{"n_kv_head": 3, "norm_place": "pre", "norm_eps": 1e-06, "rope_fraction": 0.5, "attn_scale": 0.125, "init": "uniform", "beta2": 0.95, "lr_head": 0.00949, "grad_clip": 0.5, "decay_shape": "linear", "final_lr_fraction": 0.0, "batch_tokens": 131072, "doc_mask": true, "train_tokens": 726700000, "dataset": "wikipedia_en"}
MLP neurons of a small language model. Each row is named by its layer, matrix (up: input weights; down: output weights) and neuron, and shows model dimensions 64-159. Each number is 50 + 10 x the weight over its row's rms, rounded and kept within 0 to 99.
After each neuron's rows, "fires before" lists the tokens most often just after its 100 highest values on Wikipedia text that the model never trained on.

L12.up177:27 47 51 36 48 64 43 58 66 58 62 54 55 58 56 31 29 49 56 62 50 42 36 49 43 61 53 64 51 60 62 43 48 46 60 43 49 40 42 48 53 54 56 39 54 52 60 42 53 58 63 47 59 47 45 50 49 47 62 54 22 43 48 51 54 53 68 25 58 48 58 61 59 44 41 47 49 59 60 34 52 42 27 46 46 61 61 50 65 37 46 37 64 53 55 55
L12.down177:47 57 39 50 54 47 45 52 55 62 48 65 46 48 50 43 54 59 56 32 51 45 46 47 67 45 46 55 36 53 59 46 71 42 54 52 48 45 46 39 52 50 35 34 61 48 50 64 49 63 48 34 49 49 50 50 33 49 47 54 45 39 59 57 48 42 45 45 48 31 53 64 61 57 46 43 60 42 50 47 53 71 50 48 53 65 70 52 69 46 50 51 69 70 55 35
fires before: " ", " |", " stage"

L17.up532:42 59 51 48 56 40 61 56 52 42 36 30 36 46 57 49 56 75 51 23 63 71 40 64 53 47 53 53 34 36 46 45 60 57 38 30 44 42 41 57 53 41 51 52 45 50 61 58 54 62 60 43 49 64 49 38 47 48 64 59 51 38 60 62 46 47 47 38 49 50 52 58 43 41 55 46 62 36 41 49 53 38 46 50 46 65 42 48 47 47 59 68 58 62 45 60
L17.down532:73 43 66 76 60 52 54 67 66 37 66 49 64 37 49 45 58 40 59 58 39 49 56 56 36 56 49 62 57 56 53 51 34 46 45 59 58 39 44 45 60 47 55 52 61 42 58 44 41 47 40 43 44 49 43 57 62 54 49 43 38 55 53 44 56 79 60 52 58 37 58 52 30 67 38 67 41 43 45 63 36 58 43 67 44 53 69 49 47 51 49 57 57 46 53 53
fires before: " ", "\n", " —", " |", " Qualification"

L5.up638:54 57 45 16 39 42 66 62 38 27 38 41 72 51 62 58 60 67 54 61 59 59 64 44 46 45 44 53 45 69 53 54 49 44 58 54 52 49 41 51 57 61 51 51 40 55 57 51 68 56 51 30 45 43 39 53 57 60 51 46 37 48 53 49 41 55 57 64 58 47 45 60 47 42 53 41 46 46 48 35 56 53 53 42 56 45 28 50 33 73 55 39 54 48 32 65
L5.down638:53 53 43 29 43 45 62 59 41 47 49 38 56 67 54 47 54 64 62 54 67 51 44 46 44 49 44 45 60 48 52 51 38 25 63 95 47 45 33 45 55 55 55 48 51 57 56 51 40 56 48 51 63 42 33 59 38 52 46 26 37 62 33 60 46 51 38 65 41 46 62 43 51 50 48 50 45 52 35 48 28 53 56 41 58 58 47 39 57 55 48 40 48 64 29 61
fires before: "-", "=", "\n", " "

L17.up160:40 61 43 38 56 57 46 40 65 42 53 53 62 40 63 50 44 48 33 41 38 42 49 58 53 53 57 61 51 60 51 61 37 57 59 48 53 66 44 40 57 31 55 62 58 55 50 44 62 54 37 37 53 59 44 34 47 68 68 50 45 56 48 48 42 28 63 55 35 38 49 47 32 71 73 51 48 54 60 47 38 35 51 68 64 53 38 49 51 40 52 61 49 35 63 50
L17.down160:74 43 48 45 48 50 51 67 51 54 45 53 64 57 41 52 60 37 57 63 47 56 45 55 47 49 26 56 61 46 42 46 41 44 55 57 57 59 29 49 49 50 32 41 37 46 57 29 44 52 55 56 44 51 56 51 40 59 42 56 42 34 66 57 44 68 35 52 63 57 43 55 55 56 48 47 50 52 56 51 50 49 72 55 32 51 56 43 54 43 60 44 59 45 61 52
fires before: "1", "2", "0", "g"

L8.up529:48 58 43 27 41 49 75 39 46 40 42 32 66 50 63 41 54 61 42 66 51 46 69 54 47 76 47 47 47 65 48 50 57 42 42 44 33 58 47 52 54 62 48 50 50 58 58 53 61 43 57 38 52 65 43 46 51 59 52 57 36 46 31 48 45 55 59 36 43 44 47 53 29 40 70 55 36 54 61 49 50 40 35 48 54 20 40 46 44 51 54 48 41 54 35 43
L8.down529:44 53 63 44 31 67 47 38 23 53 53 55 43 71 69 28 58 56 49 38 49 60 81 45 60 42 39 54 55 61 56 65 49 37 53 70 54 54 55 53 48 55 56 52 47 62 56 47 59 43 48 52 64 45 34 45 55 49 65 30 38 51 55 52 56 34 43 54 57 33 46 46 38 52 57 75 43 54 36 52 30 47 48 57 32 42 44 59 51 45 47 51 66 44 53 56
fires before: "-", "\n"

L22.up525:52 36 39 51 61 66 48 38 57 38 59 32 73 41 40 49 43 70 42 58 39 57 58 54 54 44 50 45 39 59 45 44 72 55 63 59 31 24 62 55 67 46 56 62 58 33 50 59 53 46 49 38 44 64 47 42 50 54 34 46 43 46 33 58 55 47 53 38 66 48 51 56 52 54 67 41 74 37 62 42 59 57 40 52 57 56 61 41 57 46 52 42 48 33 66 47
L22.down525:61 41 62 43 34 62 62 55 69 47 52 59 49 52 58 54 63 48 48 54 49 56 50 37 59 63 67 47 49 65 63 40 39 61 61 53 46 37 49 50 35 43 66 61 64 59 59 50 32 68 50 48 46 55 41 53 53 66 38 64 55 48 44 55 41 38 38 43 55 49 50 49 22 46 52 46 54 61 49 67 42 51 40 39 43 47 64 39 37 52 54 57 39 39 37 61
fires before: "2", " the"

L17.up41:47 46 56 33 60 37 44 53 59 49 53 36 49 46 37 49 29 35 51 54 52 53 69 62 43 58 66 51 36 69 54 48 60 46 71 47 31 52 25 59 42 64 43 52 51 51 49 54 40 60 43 41 60 54 48 55 53 36 55 66 54 45 56 38 65 49 60 48 87 40 61 67 58 65 46 54 43 47 58 49 46 42 36 71 56 60 56 52 67 32 50 43 43 42 58 46
L17.down41:54 48 56 47 42 55 43 61 46 50 70 51 46 61 46 44 46 68 44 61 43 53 43 40 50 51 43 47 34 45 62 45 49 55 44 40 35 37 43 38 52 68 42 31 59 61 56 61 53 48 60 48 35 52 53 52 70 67 36 50 29 35 46 59 63 48 45 57 43 45 53 46 41 37 48 47 46 43 52 45 66 56 50 53 36 74 39 38 37 75 56 54 48 55 53 64
fires before: " ", "2", "1"

L15.up584:45 47 39 49 40 37 62 48 56 37 60 45 45 45 59 48 22 43 45 45 52 44 33 60 66 61 59 55 45 90 53 51 64 59 57 35 51 39 43 38 34 54 47 57 42 44 46 47 54 43 57 25 51 47 43 57 23 51 36 51 49 50 48 50 43 61 52 45 62 67 59 63 54 55 38 50 52 33 59 56 41 57 40 43 47 64 47 51 55 26 53 45 25 39 60 36
L15.down584:39 43 34 43 50 38 40 45 50 48 66 42 48 52 50 64 45 42 49 44 36 43 40 62 52 57 59 59 47 48 50 43 63 41 56 53 49 36 52 53 53 47 59 53 61 51 53 48 57 39 49 32 45 57 62 50 54 65 44 45 64 47 58 38 68 55 50 44 59 71 32 68 40 60 54 50 52 68 50 60 47 41 51 63 35 37 47 47 64 44 51 52 44 48 78 37
fires before: " ", " W", "org"

L13.up507:37 58 54 49 44 54 52 53 53 67 51 39 72 53 58 41 40 54 49 57 68 42 61 48 58 49 57 60 42 43 65 60 72 45 43 40 46 37 40 32 49 64 64 44 62 53 56 36 38 68 58 48 36 57 63 36 53 59 48 40 40 48 42 24 44 54 64 49 76 57 54 55 53 56 61 45 54 48 59 42 52 33 55 45 51 37 62 53 47 31 57 55 36 51 44 57
L13.down507:36 62 49 46 52 42 63 50 45 48 53 57 70 44 50 44 35 51 67 42 51 54 42 62 59 38 64 43 42 68 45 51 60 83 63 57 69 52 48 46 60 42 60 43 66 59 65 35 48 49 52 34 31 54 39 56 41 52 44 63 48 45 48 45 42 33 52 30 63 34 43 32 48 52 43 37 62 34 47 52 56 55 47 48 44 63 65 52 55 61 45 45 54 60 50 47
fires before: " ", " the"

L17.up221:49 48 46 51 47 57 50 45 42 42 46 45 74 31 58 67 53 47 61 33 37 52 65 58 48 54 48 65 57 57 45 71 39 52 41 41 52 43 73 37 54 50 60 64 60 47 43 38 53 62 63 42 38 53 37 52 43 60 42 60 46 56 66 48 55 64 50 46 69 44 57 49 58 66 64 60 75 49 51 58 40 53 43 41 45 55 31 30 52 35 42 34 41 47 54 48
L17.down221:41 61 29 53 51 51 43 39 64 49 61 45 08 42 49 37 60 59 42 58 53 64 42 44 56 60 53 41 55 42 49 30 57 58 57 38 43 40 40 64 57 27 48 68 49 43 54 47 48 39 54 61 40 39 42 37 55 40 44 57 44 47 25 50 48 48 58 50 59 64 42 53 45 36 44 40 40 50 51 45 61 53 43 57 45 38 60 51 59 57 59 44 52 57 49 56
fires before: "2", "1", "0", " "

L13.up395:53 45 32 47 43 54 51 50 55 43 59 47 38 35 34 57 42 55 56 36 45 53 53 50 40 49 62 51 43 61 32 60 63 49 55 33 37 52 40 59 55 58 51 60 35 67 52 61 50 35 55 56 44 43 43 43 45 55 71 50 52 47 50 68 18 67 62 44 62 29 48 64 54 64 51 41 40 67 53 45 55 65 59 61 54 46 55 70 49 33 51 59 44 48 48 52
L13.down395:58 41 49 57 43 40 62 51 42 55 51 51 66 47 47 41 43 38 65 67 37 60 58 60 38 57 64 69 56 43 29 51 63 41 61 52 35 45 71 56 52 70 54 54 49 44 64 47 40 40 43 42 31 63 40 43 38 53 35 59 39 61 44 47 34 40 62 49 48 48 54 41 36 41 52 54 54 41 47 46 55 55 65 66 37 61 56 40 48 51 63 53 59 43 57 38
fires before: " the", " his", " ", " this", " a", "."

L4.up631:52 49 64 40 46 56 53 47 45 49 45 56 64 53 43 39 58 51 30 75 47 60 54 53 60 46 59 51 44 67 36 62 58 53 51 48 37 36 39 40 46 40 51 53 36 68 47 37 46 57 69 39 58 50 50 53 20 56 40 48 54 47 68 55 38 49 63 55 73 45 55 46 40 75 42 42 75 46 48 57 46 53 38 49 51 67 50 44 39 54 46 53 43 43 67 47
L4.down631:45 52 45 55 38 54 47 54 34 50 48 46 37 47 59 71 36 55 74 45 69 48 50 46 31 52 41 39 53 56 56 38 47 52 41 44 48 58 54 61 39 74 47 52 58 37 66 67 44 64 38 68 35 67 50 51 79 42 52 56 52 65 51 54 52 59 38 40 44 46 51 61 59 48 59 62 33 48 48 45 51 44 68 71 48 37 53 55 54 49 50 58 44 51 29 56
fires before: "\n", " place", " was", " |", " is", " –"

L22.up383:62 56 37 53 59 59 37 48 56 36 52 44 43 31 47 42 42 42 38 58 55 45 47 51 36 32 45 75 40 48 18 54 64 38 41 40 40 45 66 49 57 45 54 57 50 55 35 28 57 45 59 46 50 54 48 55 38 46 50 59 38 56 59 59 38 41 44 45 40 54 48 32 55 60 62 69 65 40 71 68 47 47 44 61 70 60 51 32 49 50 54 49 53 60 48 58
L22.down383:39 55 51 40 42 55 62 47 46 36 54 61 41 66 52 45 52 38 46 44 39 68 34 49 55 34 18 49 56 49 67 62 46 48 41 35 60 48 47 57 56 59 49 49 43 51 56 56 37 54 58 36 51 44 71 51 41 50 59 61 41 45 50 49 67 62 57 55 39 58 57 45 40 57 50 42 50 20 35 54 66 54 69 59 34 35 58 56 68 28 45 45 50 47 40 38
fires before: "1", "9", "7", "3", "8", "2"

L15.up339:49 49 40 37 37 34 51 47 54 65 64 57 56 58 47 51 36 68 62 42 48 32 54 48 43 58 64 75 31 56 51 56 60 45 56 46 43 53 64 51 63 52 51 55 39 60 61 44 79 49 56 30 58 60 51 50 50 53 40 66 49 37 50 62 45 39 57 40 68 44 49 58 58 55 60 39 48 50 60 54 58 51 46 54 43 44 59 57 46 26 62 45 47 39 56 58
L15.down339:45 63 50 42 49 40 55 57 62 52 61 56 53 50 58 48 44 49 46 43 43 32 61 52 55 49 71 61 32 53 48 51 57 50 43 44 47 46 39 45 53 53 47 62 52 54 61 52 63 56 71 40 40 52 60 52 55 51 33 47 42 40 44 67 53 44 65 43 53 51 62 60 51 48 53 39 46 50 45 45 49 43 59 42 00 45 55 45 52 32 59 46 44 47 68 50
fires before: " "

L4.up264:55 50 63 47 60 55 64 50 57 25 55 49 58 47 70 38 55 46 47 46 63 50 64 52 66 29 43 45 38 46 51 58 65 41 45 47 33 61 38 42 88 40 61 48 67 71 52 57 58 54 63 43 50 51 43 51 45 62 37 41 23 53 44 43 61 39 42 55 71 64 41 51 38 48 48 36 46 48 54 46 43 48 53 50 47 54 51 42 63 54 48 50 40 59 48 49
L4.down264:36 37 57 61 45 38 52 50 43 58 50 56 41 52 28 50 48 35 54 71 50 45 32 57 51 49 42 53 57 41 60 65 61 54 53 34 66 33 53 44 46 54 62 49 37 36 40 64 50 70 39 39 43 50 52 51 55 41 52 50 77 57 69 50 45 59 52 55 41 45 57 55 52 54 62 47 28 49 56 42 60 53 51 43 56 55 39 45 43 49 45 51 54 56 48 51
fires before: " |", " –", " (", ",", ":"

L15.up441:47 58 56 63 26 29 50 41 42 59 61 28 52 46 48 44 45 49 57 64 45 54 49 43 49 44 70 42 40 46 39 51 53 62 46 41 56 50 50 51 55 60 40 52 57 51 40 44 66 41 55 60 51 67 54 52 43 45 40 38 42 41 56 65 46 31 56 42 52 57 37 54 45 59 46 33 59 45 61 35 52 50 33 52 46 46 54 52 64 43 41 63 51 42 50 60
L15.down441:41 52 50 51 56 67 63 65 59 48 38 56 48 45 61 49 28 53 55 47 54 58 55 55 46 49 35 58 64 47 49 31 42 58 77 45 48 57 44 64 56 51 38 47 48 44 38 42 48 57 69 51 49 48 37 47 40 45 51 40 41 61 57 61 52 53 59 48 66 42 61 44 45 69 43 51 44 52 45 62 32 60 56 60 67 56 50 65 27 34 54 59 40 53 35 44
fires before: " ", "\n", " the", " ("

L8.up55:48 51 60 35 49 49 51 61 63 37 56 60 68 59 56 41 48 55 44 38 60 60 63 49 64 36 47 47 40 62 42 68 48 57 67 52 55 54 25 47 55 35 49 48 67 53 48 42 62 55 63 56 48 63 41 56 50 36 50 54 51 51 48 50 56 36 68 52 50 44 48 34 47 49 23 48 60 43 66 36 16 63 33 44 43 55 49 55 48 51 50 50 50 45 54 55
L8.down55:52 38 54 36 55 50 54 69 57 63 52 53 44 46 60 58 44 50 41 47 70 59 42 42 58 46 71 36 52 38 45 40 45 53 63 46 70 64 55 46 50 56 56 60 36 43 46 55 51 63 30 49 50 47 46 49 58 42 48 38 51 76 67 59 58 69 55 53 37 52 63 58 35 60 67 59 53 55 51 50 51 70 44 37 69 47 54 32 50 51 48 51 55 47 40 49
fires before: " |", "2", "\n", "3", ":"

L4.up96:61 47 51 54 39 57 50 57 57 42 31 65 49 52 47 57 45 62 54 50 48 37 54 37 52 44 55 70 44 64 39 63 48 59 57 67 55 37 47 54 47 43 53 42 44 49 50 55 51 52 76 42 36 41 41 33 44 50 44 50 39 37 61 39 48 56 50 56 67 56 45 46 41 57 60 58 60 60 50 62 30 42 43 54 54 50 56 45 41 43 60 45 37 38 48 46
L4.down96:54 70 42 55 45 59 54 56 59 36 43 56 50 41 41 63 46 59 61 69 52 43 51 39 56 45 53 69 44 60 28 46 40 49 33 62 62 56 52 46 43 49 48 43 44 43 47 35 52 63 68 39 37 55 45 29 42 58 50 48 44 45 54 47 48 55 53 68 58 63 40 48 27 55 54 47 55 59 55 54 42 61 53 40 62 54 64 34 30 43 60 61 51 44 43 47
fires before: "1", "2", "0"

L11.up393:31 58 51 53 43 67 46 52 47 57 33 30 51 29 56 34 34 54 49 47 52 63 52 39 68 62 73 51 40 64 41 47 56 40 30 46 57 55 52 50 46 57 39 46 59 55 64 52 69 52 53 55 61 68 59 41 45 60 59 67 53 46 43 55 48 57 33 60 62 52 53 47 47 41 57 42 36 53 53 59 33 58 54 66 57 51 31 37 49 60 41 65 36 41 40 54
L11.down393:59 51 48 52 43 32 68 40 42 34 46 35 49 55 55 50 61 53 29 43 68 49 65 55 58 37 53 54 42 42 54 64 64 28 60 53 45 67 51 50 43 41 52 61 54 42 58 46 55 46 63 63 34 39 29 54 53 42 47 43 66 41 59 53 58 63 66 48 43 26 55 66 34 56 52 48 62 50 46 49 44 52 48 42 24 54 58 44 47 40 53 51 45 49 59 46
fires before: "\n", " |"

L2.up599:41 51 31 44 34 59 36 62 41 47 30 60 54 48 51 62 50 38 44 38 52 57 51 34 79 51 65 65 58 42 47 39 57 56 52 59 43 63 65 48 54 36 60 46 51 56 46 68 46 63 46 53 36 60 66 26 46 62 52 60 49 49 59 49 47 47 63 60 65 56 58 49 38 54 56 58 44 34 33 54 43 41 66 60 52 40 54 52 53 44 33 61 68 55 40 30
L2.down599:51 50 34 42 40 43 68 59 43 58 47 56 56 49 57 58 46 39 35 45 49 53 48 52 86 54 52 67 64 36 32 52 48 68 38 46 51 42 67 52 47 35 44 31 33 53 52 41 39 70 54 59 38 47 62 27 29 61 47 61 57 59 59 45 40 55 62 68 49 58 62 52 32 63 40 62 57 40 41 60 55 74 56 34 55 55 66 49 57 63 43 46 58 45 45 45
fires before: "1", "0", "s", " "

L5.up562:57 46 49 52 43 68 46 51 37 55 54 55 60 51 48 58 46 52 59 56 72 50 49 55 52 35 62 46 27 46 67 52 62 53 46 52 41 59 44 29 59 43 37 53 60 47 61 70 41 66 67 49 49 56 40 45 60 51 49 34 26 50 45 57 46 42 70 58 58 47 38 57 49 60 56 48 40 53 58 34 46 49 48 48 52 48 48 49 60 43 59 55 47 59 13 36
L5.down562:53 63 63 74 45 41 38 33 46 51 63 59 68 52 24 52 56 59 61 49 57 53 56 44 50 38 55 61 41 51 54 63 60 53 51 42 53 33 48 40 44 50 30 42 71 42 47 57 34 58 65 51 58 45 50 42 40 57 58 48 40 64 54 45 53 46 64 29 51 51 67 48 27 49 40 55 58 48 53 58 56 58 50 44 59 66 44 37 53 35 56 51 57 59 50 50
fires before: " |", "'", " ", " ("

L4.up337:58 61 50 57 46 48 58 49 54 33 49 50 57 45 58 65 53 43 40 43 70 65 47 52 60 45 52 77 35 57 54 64 53 56 50 53 65 46 51 66 39 51 44 49 40 71 40 34 41 53 57 19 38 55 61 41 54 55 73 54 48 38 47 50 50 58 41 48 65 58 45 52 52 53 51 49 47 37 52 51 36 46 41 64 68 45 49 54 54 41 73 48 43 38 52 35
L4.down337:34 46 43 58 46 47 56 56 63 62 51 43 68 55 50 44 52 39 51 49 49 40 49 39 62 36 50 63 50 40 52 50 58 45 50 45 57 53 65 55 36 52 71 49 61 61 35 27 45 59 51 55 26 49 57 60 38 45 51 41 63 59 45 52 50 51 60 57 35 64 58 40 42 59 49 60 60 45 56 47 61 72 39 53 63 50 56 57 50 65 60 44 66 50 39 51
fires before: "2", "0", "1"

L20.up22:43 55 41 45 37 35 47 54 53 67 37 58 55 37 48 37 60 54 55 48 54 41 45 58 52 51 53 44 53 39 36 45 52 57 61 47 41 38 58 52 48 72 53 47 49 63 30 52 48 59 49 55 53 37 49 49 50 59 49 37 29 53 46 49 50 47 58 57 53 58 60 49 47 63 54 66 64 41 38 56 63 52 52 40 66 45 47 55 71 29 34 51 36 32 47 35
L20.down22:59 43 51 65 45 52 47 58 44 49 13 63 51 39 48 49 56 50 63 48 45 68 64 44 45 61 55 59 76 36 46 46 39 57 61 40 57 53 40 75 49 52 62 36 54 40 52 56 59 46 58 51 25 44 43 45 37 60 46 43 51 46 47 45 28 58 43 33 31 50 44 50 46 59 35 53 58 63 42 63 55 50 47 60 55 39 48 45 55 37 43 38 47 38 55 58
fires before: " of", "9", "8"

L11.up663:24 68 46 49 45 59 57 44 47 19 51 45 52 55 51 46 66 56 39 29 39 48 58 50 53 65 58 57 44 64 63 48 68 48 43 55 41 54 50 51 49 45 58 44 40 53 54 47 68 50 63 45 42 43 69 44 45 52 59 51 36 45 46 64 60 53 26 47 78 46 52 52 37 51 55 54 32 47 58 69 55 57 27 75 49 72 31 53 51 52 65 50 44 43 60 38
L11.down663:42 54 68 42 47 62 58 46 48 68 49 35 76 35 48 47 51 62 36 44 68 45 63 69 52 55 45 47 46 46 47 53 47 20 48 56 43 48 31 50 44 47 54 54 41 47 65 53 41 43 61 43 58 49 32 54 57 62 55 49 52 47 54 37 45 53 66 46 52 42 44 68 52 39 73 49 54 56 56 50 53 54 51 67 18 23 45 44 45 55 47 52 64 46 51 40
fires before: "\n", " ", " Qualification"

L17.up686:48 47 52 43 21 43 42 44 51 48 53 67 46 49 55 45 49 59 57 51 51 44 47 44 40 61 56 76 44 53 38 53 68 65 55 44 57 45 60 36 59 51 36 56 46 55 57 46 79 51 53 43 46 36 61 56 49 40 34 52 57 34 39 34 54 44 65 47 61 44 57 67 53 56 52 49 58 46 43 56 50 50 61 62 46 53 68 46 50 33 56 63 47 27 53 55
L17.down686:47 38 38 59 60 31 58 53 43 64 79 46 59 56 26 46 58 53 55 42 57 40 57 65 54 47 61 59 41 60 34 25 62 53 47 39 48 44 40 53 47 43 45 62 59 65 63 57 53 56 39 46 52 62 30 64 55 46 54 58 52 62 35 43 40 43 59 37 49 42 38 66 52 41 49 48 59 45 61 52 49 49 49 48 30 57 50 61 48 45 34 47 55 39 45 61
fires before: " ", " the"

L4.up759:54 50 65 58 63 49 44 50 45 47 37 43 60 32 55 62 48 64 35 48 48 56 51 47 41 53 49 39 39 61 30 42 45 47 54 52 30 42 65 38 35 43 57 62 68 42 64 53 52 53 63 44 58 55 45 48 51 52 70 46 38 55 73 40 53 51 35 52 55 67 46 40 46 46 48 52 43 46 51 43 47 36 61 63 42 52 64 52 50 54 52 57 64 48 40 36
L4.down759:57 52 64 65 52 37 48 63 42 55 52 46 55 26 60 66 43 71 43 66 44 52 54 49 44 44 49 49 46 50 62 50 36 41 27 55 56 29 69 51 43 60 39 40 61 40 58 50 48 51 64 65 51 60 43 42 52 40 54 56 52 67 62 55 50 55 41 42 51 42 48 47 58 65 45 75 42 43 43 57 60 49 68 52 66 52 67 34 37 46 41 69 57 63 54 67
fires before: "\n", " |"

L15.up198:47 51 59 49 49 48 61 60 58 49 47 42 42 46 49 60 35 57 48 48 50 33 52 42 46 55 48 80 44 60 40 54 58 46 68 52 47 54 54 42 33 51 43 63 51 49 52 55 48 45 47 38 45 69 68 43 55 46 39 53 48 44 52 53 41 42 43 58 53 54 55 54 56 60 54 35 47 49 52 50 44 54 40 52 55 48 67 43 39 41 33 58 57 18 47 38
L15.down198:47 58 46 55 47 43 55 61 56 71 56 48 58 46 61 51 37 59 44 36 48 32 54 56 57 42 60 40 52 54 44 41 60 52 54 67 59 46 60 36 57 62 45 48 51 68 52 41 50 51 42 36 46 54 42 53 42 64 53 59 65 46 49 67 57 52 57 46 58 32 55 70 62 42 59 54 75 60 42 51 34 46 50 55 61 64 53 44 40 52 47 49 53 34 60 42
fires before: " ", "1", "2", " the", "8"

L13.up328:37 52 53 31 56 62 57 42 52 40 53 30 49 34 38 52 23 46 43 41 43 45 58 49 53 30 46 68 52 69 40 59 56 56 57 49 39 58 56 40 47 45 43 52 46 39 39 46 53 70 47 41 50 50 40 55 64 61 66 54 49 45 48 43 37 56 39 61 59 55 61 53 40 59 62 44 40 46 57 32 46 53 58 56 50 55 57 61 48 45 58 46 51 28 34 54
L13.down328:32 54 53 49 44 69 39 58 40 54 62 51 60 57 50 55 53 52 48 61 60 37 53 55 43 60 48 44 47 45 51 49 55 51 44 54 54 56 41 45 48 60 39 71 26 59 58 62 53 53 43 63 50 42 49 48 50 49 43 63 64 62 63 65 58 30 46 33 39 43 37 42 66 54 45 57 53 59 58 54 40 54 46 47 66 42 42 54 44 61 57 47 47 56 60 51
fires before: " ", "1", " century", " July"

L12.up543:56 59 51 45 40 55 51 44 57 47 48 33 63 51 59 50 54 52 47 54 41 71 55 57 58 55 50 60 55 61 62 54 74 57 41 38 62 55 57 36 56 52 61 45 59 53 57 49 61 55 53 26 42 49 44 55 46 21 38 51 46 48 44 47 44 59 57 47 56 48 57 49 54 52 68 41 61 49 45 55 44 20 39 35 50 73 68 54 67 32 70 42 55 33 73 51
L12.down543:45 47 42 44 50 45 55 52 27 50 54 64 36 49 45 57 43 42 49 45 53 45 60 54 51 38 34 42 45 41 33 42 33 58 47 51 56 46 55 62 42 58 33 51 48 61 57 45 49 44 55 60 59 45 56 39 67 74 55 45 60 55 57 43 56 43 52 49 38 64 56 61 53 45 50 51 31 34 61 48 58 68 58 60 18 43 48 60 43 71 42 64 45 42 43 59
fires before: " "

L17.up667:41 66 51 41 44 47 43 48 45 42 30 54 64 28 52 42 42 50 41 46 57 40 51 44 57 64 47 60 47 43 46 54 64 44 35 39 45 48 67 33 50 44 45 57 35 62 51 62 64 48 61 57 60 46 39 58 43 55 51 46 24 45 66 47 42 50 50 39 68 65 58 59 34 64 52 65 63 41 65 37 21 72 32 44 44 40 51 47 70 47 62 52 48 44 48 51
L17.down667:53 39 43 47 41 41 53 43 56 52 41 52 33 50 67 43 65 36 41 49 44 59 51 34 56 59 37 41 38 43 50 63 60 41 67 51 57 56 63 64 64 54 44 46 48 61 51 45 57 49 52 33 48 46 46 49 40 51 53 54 53 50 45 54 49 36 53 68 43 50 50 40 54 43 54 45 52 37 59 55 57 54 40 54 00 51 58 48 60 37 52 46 56 47 54 59
fires before: "\n", " ", " first"

L12.up40:50 59 46 37 65 46 47 46 42 35 52 45 53 41 48 50 50 53 30 44 48 54 69 55 61 37 60 68 51 53 51 77 52 44 63 41 62 67 40 51 41 44 61 38 38 48 50 38 31 49 37 28 58 53 51 59 55 41 44 54 54 48 54 71 52 60 46 49 63 39 63 55 42 67 58 43 43 62 52 40 45 49 52 65 40 50 68 43 52 38 50 69 59 32 53 56
L12.down40:49 52 65 55 35 55 61 53 47 55 47 49 62 56 52 41 60 49 78 42 50 43 48 54 46 66 52 61 43 69 45 48 53 74 33 57 53 49 55 46 54 43 49 55 64 67 51 43 65 46 50 55 61 64 64 47 48 49 57 64 41 39 40 54 43 38 61 56 42 68 48 43 58 45 67 55 49 56 51 52 27 46 34 54 49 41 55 65 62 44 32 47 33 33 48 59
fires before: " ", " the", " his"

L22.up242:71 60 60 43 43 53 61 43 51 73 52 50 59 38 59 47 53 45 42 40 37 45 62 63 53 52 56 66 41 47 61 37 57 46 75 56 49 61 47 58 53 68 52 43 53 58 50 60 61 69 34 18 39 44 58 44 47 53 63 37 59 60 57 44 49 42 44 52 56 58 42 65 43 66 39 40 50 32 44 31 42 31 47 48 48 52 45 66 77 35 59 53 44 40 43 62
L22.down242:44 39 71 52 51 71 58 61 49 58 49 50 53 31 58 42 66 38 58 64 60 57 41 45 50 46 61 43 67 57 51 49 70 40 40 27 63 48 50 50 44 52 60 39 58 48 46 44 56 59 53 39 60 39 49 44 41 52 54 28 53 60 48 41 58 49 39 40 50 63 52 46 58 37 58 63 37 63 48 42 53 48 56 54 32 52 50 48 48 28 38 54 44 44 47 53
fires before: "9", "1", "8", " ", "ed"